Weights of a small transformer language model: width 160, LayerNorm before each block.
MLP neurons of a small language model. Each row is named by its layer, matrix (up: input weights) and neuron, and shows model dimensions 32-127. Each number is 50 + 12 x the weight over its row's rms, rounded and kept within 0 to 99.
After each neuron's rows, "fires on" lists the tokens most often at its 100 highest values on Wikipedia text that the model never trained on; "fires after" lists the tokens most often just before its 100 highest values on Wikipedia text that the model never trained on.

L14.up67:39 53 52 46 51 61 56 39 40 27 35 45 64 52 58 48 54 59 43 63 32 34 28 66 36 40 65 38 58 43 56 46 41 34 44 38 41 41 52 66 58 45 58 66 57 55 55 29 55 44 15 53 51 62 47 48 47 56 48 27 62 29 46 38 46 41 67 26 62 66 48 49 46 48 50 80 37 67 57 25 63 58 60 41 73 68 48 54 47 56 50 50 57 63 61 44
fires on: "\n", "-", " |", "T", "t"
fires after: " |", " re", " "

L8.up319:35 67 48 24 56 74 35 41 68 36 42 34 52 74 60 34 39 60 60 62 37 37 61 62 38 61 62 61 57 46 38 53 29 51 43 30 36 59 39 47 48 47 66 51 56 62 78 59 34 43 38 51 50 44 42 68 53 44 50 43 60 50 50 43 55 63 55 66 69 56 53 72 38 34 46 55 61 57 45 62 52 64 50 55 54 64 53 81 28 54 46 40 34 58 61 54
fires on: "-", "==", "==="
fires after: "\n"

L10.up276:61 54 41 32 53 57 52 56 65 55 36 56 65 63 62 33 20 52 34 36 58 21 59 75 46 47 52 63 76 29 52 66 71 55 35 25 54 48 48 49 51 47 66 48 62 67 73 62 48 43 46 38 41 20 48 68 58 54 55 49 58 49 48 45 58 42 41 46 43 54 62 63 48 63 44 53 50 42 64 61 57 55 38 58 40 49 32 58 45 58 45 40 50 36 67 58
fires on: "\n", "==="
fires after: "\n"

L11.up485:65 41 44 66 51 78 40 40 60 50 28 66 52 59 67 21 60 41 56 60 63 31 60 53 56 60 50 56 56 56 42 33 31 59 52 39 43 82 58 46 58 43 51 57 60 58 43 60 37 41 36 63 49 56 35 72 50 55 51 46 65 73 58 53 58 72 25 51 33 42 81 43 45 43 48 47 49 60 37 57 51 46 37 40 35 56 50 48 75 36 54 50 62 47 59 52
fires on: " |", "|", "-", ";", ":", "\n"
fires after: "\n", " Team", "ore", "A"

L9.up419:66 59 35 41 63 60 47 52 75 65 25 56 49 48 66 39 37 48 54 38 63 27 44 47 66 42 69 49 62 39 64 37 59 63 51 33 50 48 32 56 53 52 73 61 64 51 42 53 52 48 31 52 41 25 39 49 66 45 44 55 62 37 52 51 47 35 43 67 44 52 36 71 51 48 36 69 52 19 38 61 54 36 49 51 54 66 67 65 45 59 45 47 57 53 73 36
fires on: "\n", "s", "on", "\""
fires after: "\n", " w", "S"

L14.up80:45 47 25 35 66 66 53 65 57 49 38 57 58 61 52 49 43 44 44 60 48 44 56 57 21 37 57 57 56 12 55 36 51 67 48 29 50 57 40 36 49 48 42 60 46 50 51 73 53 46 63 54 41 23 42 75 47 17 60 63 66 57 52 49 62 31 47 61 46 47 65 77 59 55 64 49 59 26 50 50 42 43 61 54 29 80 49 50 50 53 51 32 53 47 43 66
fires on: " |", "\n"
fires after: " ", "\n", "or", " Labour"

L2.up390:45 52 33 46 52 63 48 51 54 40 47 27 47 64 59 42 63 51 50 65 48 50 61 61 39 46 53 55 58 30 60 45 39 56 09 51 50 42 29 33 47 49 67 49 55 68 79 42 50 40 42 34 70 45 54 55 62 61 55 35 49 55 60 38 56 50 52 29 55 46 39 51 57 40 44 49 22 32 39 45 55 44 50 61 48 74 62 71 59 42 52 59 64 46 64 46
fires on: "==", " ==", "====", "==="
fires after: "\n"

L10.up94:55 51 62 19 56 59 69 49 65 52 33 58 54 43 74 31 35 64 40 48 47 33 55 73 56 54 41 57 70 34 50 51 53 52 38 34 47 33 52 46 74 55 74 42 60 55 68 75 47 50 49 51 49 36 35 85 57 58 47 42 54 37 62 65 64 65 21 51 36 69 54 49 50 55 45 37 33 53 66 52 47 55 42 65 40 68 33 51 48 58 50 42 62 51 49 65
fires on: "\n", "==See", "===", " |"
fires after: "\n"

L12.up16:49 54 28 11 45 50 57 51 61 48 56 52 46 50 65 56 45 66 36 50 51 54 32 49 63 64 73 56 40 66 57 60 57 60 63 47 56 47 50 57 47 44 52 36 48 48 61 46 54 37 48 30 60 41 59 62 46 47 44 53 63 36 79 64 61 46 42 49 64 57 51 42 39 32 26 64 49 29 46 54 34 43 63 50 71 75 46 57 55 52 52 36 45 62 58 49
fires on: "\n", " Preceded", " S", " ±", " Succeeded", " Apps"
fires after: " |", "|", "|---|---|---|---|---|", " G", "end"

L12.up474:61 29 31 36 43 66 66 38 52 48 51 55 54 62 41 55 50 49 52 36 38 66 62 59 59 46 63 36 75 37 59 37 30 50 37 41 27 55 44 53 72 45 45 47 72 44 68 57 51 35 43 55 61 35 53 60 54 58 53 45 55 50 53 45 69 38 36 47 58 49 50 49 40 58 48 52 58 72 53 68 56 53 70 84 42 62 66 18 43 44 52 53 50 39 72 57
fires on: "\n"
fires after: " |"

L4.up64:38 39 51 54 60 74 37 50 67 30 34 40 20 50 46 56 63 55 44 39 86 42 32 45 54 45 55 37 61 47 61 38 41 36 30 37 51 48 49 49 54 48 37 72 83 61 43 61 22 59 48 48 49 40 46 62 59 56 45 57 23 60 62 62 60 55 39 32 48 58 50 64 53 54 44 55 59 30 44 42 50 50 46 35 40 50 57 69 59 42 66 46 45 48 62 30
fires on: "ag", "|"
fires after: "\n", " E", " Man"

L12.up252:54 43 59 25 65 67 59 56 47 35 31 52 28 89 55 56 55 65 50 63 41 51 40 54 42 51 51 60 42 47 43 58 33 40 52 40 60 36 56 66 45 50 42 48 44 48 55 58 54 38 40 47 51 52 65 73 54 57 44 42 57 55 52 48 49 63 58 40 61 48 40 49 35 36 50 46 60 62 43 62 39 67 45 67 31 47 49 43 36 56 42 10 36 31 61 38
fires on: "\n"
fires after: " =", "\n", "ography=="

L9.up100:52 51 57 37 63 58 58 45 70 46 48 53 45 51 56 49 38 62 67 49 48 41 56 73 35 55 36 48 50 41 51 43 75 33 61 48 47 27 47 66 57 70 56 63 54 58 41 65 44 64 62 46 58 75 38 63 42 47 71 55 59 50 56 67 51 46 50 61 54 58 64 53 35 59 45 62 52 50 65 69 66 36 55 26 37 63 43 39 50 52 58 56 33 50 45 43
fires on: "is", "ian", "ens", "es", "ers", "af"
fires after: " J", " D", " Que", "J", " Und", " R"

L12.up439:66 47 14 19 53 48 59 47 42 42 34 42 56 56 54 71 25 47 48 90 53 48 50 37 61 46 60 43 49 68 44 71 42 36 43 36 66 60 63 54 51 55 56 47 41 30 63 49 65 37 44 33 54 56 51 45 25 53 59 58 67 38 62 52 63 41 31 35 71 39 61 41 56 46 39 63 36 59 47 51 27 49 67 48 48 62 71 27 44 49 67 34 54 49 60 51
fires on: "\n", " 0", " ", " ±", "?"
fires after: " |", " ", "\n"

L4.up140:40 48 50 37 52 48 25 40 73 61 48 66 48 63 53 38 64 49 39 50 55 48 26 47 50 52 55 57 69 45 30 36 48 28 56 37 32 37 29 42 52 40 44 51 52 57 46 68 43 27 55 62 60 45 50 63 59 56 62 49 60 56 61 38 64 38 39 47 53 65 52 54 49 69 50 55 34 37 58 61 55 54 60 38 34 48 49 58 53 34 68 71 45 65 36 36
fires on: "|", "=", "ena", "T)", " vis"
fires after: "\n", " Ar"

L14.up313:40 37 36 53 61 68 54 42 78 53 48 50 22 64 51 60 50 55 62 49 55 27 41 61 58 54 66 67 55 54 45 84 41 45 57 45 33 50 36 33 43 66 32 50 41 55 76 57 34 37 46 53 36 30 42 66 54 43 61 42 55 64 65 44 55 44 45 47 52 26 48 57 57 36 46 51 33 56 35 43 54 38 50 26 59 50 54 58 29 70 68 51 33 42 49 47
fires on: " of", " c", " imp", " •", " g", " C"
fires after: " one", "-", " to", " g", " was", " ch"

L8.up361:46 46 51 26 40 62 58 55 57 63 44 77 35 66 61 59 46 67 54 59 39 38 53 52 30 60 42 37 58 44 58 54 43 22 16 46 26 55 47 72 59 58 53 52 43 62 70 55 36 66 44 35 44 61 53 63 56 50 47 45 59 56 66 49 55 42 26 50 46 36 59 62 54 44 24 54 50 77 69 66 38 35 55 69 50 62 64 67 44 48 55 54 39 51 62 69
fires on: " 1", " 2", " 9", " 3", "ri", " —"
fires after: " |"

L10.up385:32 64 65 73 39 58 48 52 38 38 56 37 53 40 49 39 37 77 58 65 61 60 57 54 45 28 68 71 50 51 52 28 39 45 48 24 56 50 48 50 42 34 31 52 54 67 58 55 58 49 49 35 33 39 43 61 64 54 47 37 38 46 61 52 60 55 43 31 66 60 64 50 54 56 48 55 55 53 59 58 56 43 43 55 56 59 80 52 60 59 48 74 38 58 49 61
fires on: "o", "ot", " cour", "et", "ro", "our"
fires after: " P", " C", "P", " the"

L2.up47:58 73 44 44 47 49 59 52 35 33 49 43 53 55 48 64 58 55 44 75 48 39 46 74 52 50 70 49 65 61 70 69 37 66 45 64 35 66 54 56 57 68 26 59 33 56 55 42 48 65 67 38 37 44 35 50 61 24 50 51 41 44 48 33 52 51 51 61 48 51 48 29 52 54 58 17 72 53 35 35 42 55 59 57 25 60 58 60 54 40 49 46 56 51 40 41
fires on: "|---|---|---|---", "ournal", "==P", "==E", "==B", "pec"
fires after: "\n", " J", " es", "J"

L2.up551:30 51 32 40 59 53 44 52 64 30 41 38 37 56 51 40 53 48 68 62 64 62 44 62 23 36 59 81 42 37 39 37 42 42 56 38 32 70 21 50 54 58 57 68 48 68 59 50 42 45 57 48 45 26 46 54 56 49 49 35 53 55 50 42 56 42 49 50 55 78 47 39 47 39 69 60 42 54 32 40 44 39 43 31 37 59 54 56 41 52 53 36 47 51 55 38
fires on: " also", "===", "==See", " also==", "====", "owever,"
fires after: "\n", "==See", " He", " See", "H", " is"

L14.up554:43 35 45 51 64 59 71 54 63 64 45 56 64 70 58 39 51 49 60 47 56 48 56 55 53 50 37 58 67 42 44 59 43 44 53 29 35 62 44 53 47 34 48 55 66 59 57 61 60 60 57 33 47 41 32 74 45 54 34 36 64 45 61 51 73 52 35 38 46 76 36 64 49 38 09 59 34 55 34 53 60 55 47 53 80 42 33 60 46 53 64 50 48 41 38 48
fires on: "|", " |", "w", "ic"
fires after: "\n", "|", " ", "ed", "."

L8.up143:56 51 62 37 63 67 39 54 64 44 42 38 40 65 63 55 49 59 62 58 65 41 37 47 41 45 68 52 69 44 30 61 28 36 41 23 42 41 28 63 46 59 52 59 63 63 44 75 39 35 41 45 39 47 38 55 55 69 53 54 55 62 54 42 61 44 51 69 66 63 56 77 51 20 18 56 44 32 65 57 58 55 59 47 42 59 66 55 48 48 54 60 38 47 61 36
fires on: "'", "\"", "i-", "-"
fires after: "\n", " (", " ant", " sem", " I"

L9.up126:47 49 58 52 53 61 49 45 51 39 41 45 53 70 56 37 55 45 55 47 48 36 45 61 73 48 59 69 36 45 59 37 44 59 49 43 57 44 36 43 48 47 38 59 60 71 50 30 36 63 43 29 41 37 49 47 56 42 25 56 21 54 49 50 36 49 42 53 39 62 50 49 44 33 32 65 70 36 66 39 57 43 28 35 62 70 54 49 48 67 84 56 46 44 37 38
fires on: "-", " -", ".", "9)", " –"
fires after: "\n", "\n ", " (201"

L9.up401:32 50 40 17 50 59 66 48 63 56 61 65 48 56 58 67 31 53 62 65 46 35 48 42 50 59 62 28 63 50 47 51 32 61 30 57 52 54 40 66 64 54 78 27 43 32 43 70 38 47 46 44 36 67 44 71 56 46 56 52 56 32 58 45 53 19 45 64 54 48 68 60 48 63 33 35 53 47 43 54 38 66 64 58 67 76 37 54 54 46 61 50 54 49 45 60
fires on: " —", "a", "ol", "u", ".", "ia"
fires after: " |", " Is", " sit", "S"

L10.up239:50 65 50 36 69 42 62 57 43 61 46 46 34 62 72 61 49 43 71 56 44 50 38 46 68 42 71 71 64 49 56 58 58 55 46 47 46 47 76 44 50 57 56 23 31 51 53 31 56 23 61 49 49 44 46 46 48 62 29 49 32 46 52 57 58 41 47 63 55 50 72 48 46 36 74 28 58 46 42 52 37 63 61 64 55 73 34 54 48 34 48 52 51 39 41 63
fires on: "en", "n", "d", "c", "v", "b"
fires after: " Har", " Bar", " Gold", " Gl", " Mal", " Mel"